Weights of a small transformer language model: 4419 steps.
MLP neurons of a small language model. Each row is named by its layer, matrix (up: input weights) and neuron, and shows model dimensions 96-191. Each number is 128 + 24 x the weight over its row's rms, rounded and kept within 0 to 255.
After each neuron's rows, "fires in" lists the words (lower case) most often at its 100 highest values on Wikipedia text that the model never trained on. A number after a token or word is its count.

L5.up404 [130 150 127 108 151 143 135 143 139 129 112 114 119 147  87 141 135  89 110 169 134 128  98 134 148 132 130 162 150 110 214 126 108 136 151 123 151 144 103 155 108 142  96 140 108 119 161 148  86 123 118 105 161 103 135 133 121 117 148  79 120 132 120 158  71 168 121 144 105 151 112 126 137  87 108 109 134 118 146 130 121 107  97 119 137 115  75 118 118 164 148 112  99 100 128  89]
fires in: "it" 38, "its" 11, "iraq" 6

L7.up749 [126 139 124 134 119 124 117 116 144 131  91 156 143 157 153 131 134 123 128 134 130 133 172 114  84 119  96  86 106 136 153 134 124 131  69 122 164 112 141 120 105  79  81  87 114 139 131  96 116 177  99 130 150  91 121 133 101 141 137 130 139 101 138 183 112 115 137 156 144 106 150 125 139 125  66 147  95 125 127 144 134 135 142 141 157 114 136 114 123 151 101 132 129 129  87 109]
fires in: "of" 32, "all" 15, "part" 8

L3.up289 [ 82 140 169 103 145 154 118 137 159 140 126 123 109 134 101 103 141 140 117 125 106 134  88 152 124 206  82 151 151  88 149 103 155 131 135 126 119 142 159 132 142 169 105 117 159  89 129 130  80 155 113 104  85 118 152 132  85 137 174 103 121 104 140 112 158 104  82 144  91  77 118 172 113 140 175 115 139  93 104 132 106  92 116 167 147 113 134 117 155 173 131 102  98 143 156 143]
fires in: "from" 32, "by" 23

L2.up611 [107 180 128 164 155 124  75 175 164 160 113 138 104 174 127 110  80 127 117 143 104 162 101 136 146  77  98 144 127 103 142 122 150 168 109 146 173 117 136 148 124 120 111 113  97  83 127 127  88 112 165  95 121 146 137 134  81 132 128 146 149 123 137 105 123 147  82 192 100  86 149 151 116 168 144 102 131 140 129 109 111 130 104 121 158  70  96  70 125 140 130 125 129 129 120 114]
fires in: "from" 37, "by" 26, "since" 9

L3.up441 [152 144 121 129 102 141 151 134 112 116 113 129 119 178  91 155 152 104 140 157  79  87 112  99 148 120 125 133 154 117 111 135 180 109 157 153 108 125  70 135 151 143 114 144 135 130  98 167  99 153 143 144  97 125 136 142 133 142 103 112 145 138 155 146 126 127 142 153 128 111 134 141 127 125 138 167 148 153 116 143 114  88 173 137 101 146  98 130 131 128 124 187 132 141  98 151]
fires in: "of" 11, "also" 11, "at" 10, "by" 10, "later" 7, "rating" 6

L2.up73 [133 148 123  94 163 149 139 126 120 165 150 123  55 143 156 160 160 104 122 116 159 111 169 138 127 116 121  93 148 133 142 140 125 147 101 133 147 118 120 103 127 126 131  91 156 170 115 116 155 128  84 142 130 107 135 142 109 138 153 127 136 136 165 161 158  83 118 123  86 136  92 140 121  66 146 116  97 107 117 127 110 186  95 164 163 127  97 105 160 118 126 138 153 143  87 153]
fires in: "by" 45, "affirmed" 5, "at" 4

L4.up728 [122 178 152 122 112 115 156 136 120 110 123 122  99 138 128 118 114 172 120 145 125 102 174 152  87 136 104 142  75 129 163 103 124 154  98  99 153 132 122 153 119 128 149 129 121 127 136  91 113 132 106 132 126 137 136 134 133  74 100 116 128 146 102 126 100 123 183 118 126 143 163 108 127 147 120 137 135 122 152 125 137 119 116  91 117 109 154 138 107 148 119 103 188 119 128  83]
fires in: "of" 36, "while" 12, "few" 6, "those" 5, "other" 5

L4.up640 [144 139 125 110 131 144 138 138 101 110 139 119 172 108 129  94 143 145 147 136 115 131 109 125 141 165 132 163 112 107 158 136 137 143 132 105 134 112 124 162  52 149  91 106 102 133 110 179 119  74 154 115 129  84  88 111  77 151 127 123 108 147 132  70 140 102 135 100 146 152 132 137 167 124 132 126 181 120 103  97 109 121 139 133 131  98  97 111  98 123 125 111 135 118 150 159]
fires in: "was" 19, "were" 12, "found" 8, "ran" 5, "changed" 5, "ever" 4

L11.up83 [178 157  99 160 105 148 139 118 143 141 123 150 166 112 133 114 183 125  71 123 163 140 157  86 132 181 147 164 133 126 114 178 101 126 176 123 122 102 111 130 119 133 137 144  93 124 128 123 120 130 112 117 129 127  91 126 107 151 123 133  87 147 121 142  96 116  95  70 100 124 141 159 147  98  92 163 113 146  98 121 128 126 150 111 130 117  44 140 162 135 139 159 108 103 104 106]
fires in: "to" 76, "may" 5

L2.up206 [136 144 153 182 130 151 160 125 114 120  97 176 125 147 145 102 109 123 142 116 122 132 152 120 159 143  93 146 124 149 147 123 142 129 137 120 114 121 132 110 115 122 148 166 101 128 155 108 143 124  96 161 103 124 116 149 126 120 105 118 210  98 135 193 111 107 140 133 112  86 137 188 117 113  90 118 105 146 111 135 142 120 156 157 155 102 123 147 110 132 147 133  90 146 110 150]
fires in: "of" 57

L4.up78 [138 138 180 123 126 152 105 118 117 150 115 142 131 121  84 133 155 140  93 145 114 103 101  77 132 154  98 123 109 122 203 172 165  98  94 150 137 131 116 109 127 149  98 133 126 142 137 115 136 182  67 130 108 118 186 105 107 124  81 133 172 102 121 128 107 148 114 136 108 174 115 125 159  77 164 133 120 112 124 111  90 163  97 117 125 124 138 113 146 141 149 139  90 126 102 169]
fires in: "of" 32, "over" 22, "about" 16, "to" 5

L7.up413 [ 78 151 106 141  86 117 132 131 152 108 161 125 104 144 133 125 114 149 120 144 211 122 106 162  99 119  79 144  99 109 176 104 119 185 142 173 121 109 128 168 114 109 109 117 113 132 152 155  94 106 129 125 131 113 121 161 152 134 166 122  96 134 104 133 144  96 129 124 112 125 103 135  83 121  75 183 106 132 140 147 119 116 108 138 130 114 159 127  84 152  92 125 150 146 116 124]
fires in: "it" 37, "this" 13, "development" 4, "these" 4

L4.up482 [120 145 116 121 146 103 117  83  91 136 149 129  93 163 119 172 125 142 131 133 135 167 141 141 116 100 128 136  92 110 179 113 132 131 121  83 125 134 126 119  72 142  97  82 144 135 146 123 106 126 133 137 113 135 138 173 103 133 141 158 151  82 150 156 127 129 119 142 124 135  79 194 137 112 101  93 156 110 107 122 142 119 133 101 153 157 124  97 153  96  88 136 110 123 111 144]
fires in: "of" 24, "there" 17, "result" 5, "that" 5, "occurs" 4, "well" 4

L5.up84 [139 125 153 142 170 128 126 193  98 158 135 133 121 142 131 168 129 130 147 103 106 117 108 134 109  94 124 117 163 164 138 120 134 155  67 151 130 169 134 117 122 140 157 139 101 126 124 134 143 129 118 136 132 145  61 108  74 128 107 136 137 109 126 141 146 166 114 150 159 109 106 138 162 125 146 136 179 153 118 133  78 122 113 141 161 152  98 149 164 129  58 130 124 121 133 117]
fires in: "under" 26, "up" 13, "over" 9, "wrocław" 4

L3.up97 [129 113 149 155 106 162 101 135 162 138 100 148 113 149 126 119 128 111 124 129 147 136 107 123 120 107 142 130 119 154 110  73 154 130  58  98 121 140 148 129 155  87  64 186 134 118 137  56 109 162 104 120 120 139 128 166 133 131 130 147 187 110 107 128 117 117 135 130 140 132 128 171 107 175 127 100 122 126 118 161 160 160 144 141 134  95 143 163 109 134 142 134 129 106 127 109]
fires in: "of" 66

L2.up553 [208 134 109 118 131 137 165  92 159 139 113 125 148  93 107 146 145 122 138 133  88 115 115 123 139 130 115 113  98  92 151 143 118 153 150 124  87 110 106 104 120 160 139 171 142 125 111 150 132 168 105 119 110 145 117 180 141 139 116 119 156 106  93 106 107 134 129 125 131 120 134  69 134 133 146 144 112 156 100 136 126 141 120 110 141 154 174 133 119 115 124 148 161 106  97 103]
fires in: "also" 34, "added" 6, "the" 6, "named" 5, "then" 4, "later" 4

L2.up113 [107 131 128  88 160 150 120 177 151 126 114  95  90 116 153 144 140 146 144 131 115 154 102 113 148 100 119 132 119  89 157 115 103  97 163 102  99 128 166 161 153 148  88 139 141  94 130 128 109 161 116 134 125 135  86 105 121 150 126 108 136 147 137 110 167 124  93 156 126 129 113 128 149 104  98 118 108 111 112 135 101 144 121 135 157 119 108 171 111  87 103  99 102 122 146 153]
fires in: "by" 24, "from" 14, "also" 9, "than" 9, "the" 8, "other" 7

L3.up575 [108 140 131 123  63 132 140 105 172 174 127 163 135 141 138  96 160 157 140 101 126 138 138 126 100 115 112 117 130 123 140 152 117 131 154  83 133 122 130 130 129 111 157 152 123  99 131  83 126 121 112 169 158 153 149 143 138 142 112 155  94 120 116 131 101  96 105 106 146 129 138  83 167 101 137 143 109 110  90 143 147 116 126 124 149 126 144 154  82 164  81 114 127 130 120  73]
fires in: "to" 84, "t" 5, "be" 5

L2.up600 [130  72 115 100 170 168 146 142 170 119 131 102 128 154 134 145 145 128 159 149 140 137 162 163 121 139 111 107 104 114 119 101 132 157  92 127 137  89 126 127 100 140 125 119 108 124 135 124 153 126  75 141 116  88 137  91 107 116 103 100 120  55 161 137 144 159 123 132 141  84 113 107 128 148 113 122 130  78 104 158 126 139  99 126 125 181 106 198 121 105 138 120 125 107  88 154]
fires in: "under" 19, "up" 13, "than" 11, "as" 10, "like" 8, "over" 5

L8.up263 [134 108 143 137  92 154 128 130 166 131 116 112 132 202 133 172 106 134 100 183 126 148 140 144 143 117 145 155 175 138 126 119  98 122 156 123 139 143  91 109 129 142 163 174 140 103 160 136 136 125 136 136  96 106 150 117  81 160  88 130  88  97 122 153 105 115 111 110 135 115 137 197 149 110 158 167 119  97 136 123  80 123  95 143 112 140 106 119 171 111 108 155 129 163 129 114]
fires in: "she" 43, "her" 14, "to" 10, "for" 4, "no" 4

L2.up583 [106 126 160 143 137 145 131 124 145 141 126 170 150 153 115 129 136 181 123 126 151 122 116 109 153 159  98 116 143 145  78 162 103 116 125 138 149 135 113 114 114 152  90 127 126 174 124 116 109 161 151 183  86 189 109  72 133 130 134 102 110 120 125 151 118  97 111 120 114 136 134 118 143 127 125 125 114  88 116  79 104 130 113 144 148 116 114 112 117 175  86 147 124  96  93 119]
fires in: "to" 44, "of" 21, "following" 10, "at" 6

L2.up725 [119 169 143 146 117 123 134 127  98 116 139  80 180 187 164 101 125 179 110 100 136 105 133 147 125 183 115  96 124 131 114 109 135 130 149 135 138 105 182 115 111 138 172  93 133 148  96 104 120 125 158  87  94 156 112 114 101 143 133 118 125 109 104 129 135 109 108 185  99  78 135 119 173 129 138 179 155 156 157 128 142 118 144 118 121 160 126 118 131 189 130 160  97  95 119 142]
fires in: "that" 34, "with" 7, "to" 7, "such" 4

L10.up370 [172 123 127 185 111 148 124 159 133 123  95 133 133 143 104 137 151  96 137 125  92  98 124 139 132 166 101 175 129 118 144 155 113 134 136  88 123 102 128 166 117 117 117 123 110 134 119 151 172 113 146 134 122 143 141 123 133 104 121  97 102 128 130 129 125 106 114 147 109 139 163 115 115 108  70 135 146  98 109 124 102 120 128 151 158 133 140 123  81  73 137 141 182 146 101  83]
fires in: "was" 42, "support" 8, "territorial" 6, "of" 6, "territories" 4, "is" 4

L2.up514 [151 186 212 136 127 140 145 134 140 131 119 152 149 121 154 170 140 126 135 102 131 164 137 147 139 129 146 117 110 154 143 101 114 136 122 124 150  77 112 116 110 131 110 135 140 147 138 101 157 125 128 136 108 124  99 103 134  99 146 118 173 134 130 149 137 113 119 119 109 112 113 172 140 164 158 107 161  74 138  80 129 134  92 155 116 117 147 161 119 112  96 121 146 149 109 145]
fires in: "under" 33, "on" 15, "along" 9, "off" 8, "like" 8, "including" 5

L3.up359 [156 115 151  94 113 155 128  98 167 122 161 146 123 156 140 120 148 131 104 125 140  96 110 150 129 186 144 110 111 101 123 154 140 112 129 163 148 117 155 109 125  95 144 136 133 171 135 132 107 105 117  94 139 114 117 106 122 141 113 111 133 104 131  84 138 112 101 141  95 109  64 199 125 156 115 150 134 151 109 112 125 150 108 160 160 136 117 160 161 133 127 146 107 144 119 160]
fires in: "by" 66, "as" 8

L5.up744 [129 125 157 146 121 117 124 146 176 125 100 143 123 148 168 124 137 138 155 124 111 127 131 162  89 151 112 139 129 110 141 143 113 116 121 155 150 104 167 109  80 121 120 134 168 152 128 113 145 175  96  93 134 129 180 125 139 108 147 124 136 132  94 119 131  88 115 159 130 106 147 132 115 203 132 130 139 128 129 149 105 136 136 122 113 114 158 134 144 143  66 131 129 128 141 126]
fires in: "by" 57

L4.up604 [131 137 129 127 153  87  83  98 106 119 111 106  70 177 130 132 146 131  82 112 142 113 140 162  70  98  67 101 148 130 109 132 167 115 121 123 130 142 142 129 110 159 118 114 102 105 139 175 157 131 110 119 146 129 197 126 105  98 148 130 140 122  93 181 132 120  89 162 107  94 120 168 166 152 110 164 108 130 113 145 106 141  99 133 163 106 129 108 147 157 106 137 121 124  94 123]
fires in: "that" 14, "it" 11, "of" 10, "album" 10, "series" 7, "song" 6

L8.up614 [127 148  95 145 102  84 173 104 104 136  92 134  99 128 111 159 154 119 157 115 113  79 187 145 165 147 122 143 107 133 167  82 111  92  93  90 158 102 102 137 141 132 111 162  96 133  99 114  96 152  99 141  93 142 149 158 124 110 132 123 177 123 101 152 105 126  98 152  93 151 167 125  85 111 168 132 129  93 119 133 141 148 142 122 129 166 155 142  97 122 158 125 139 144 120 151]
fires in: "of" 50, "in" 38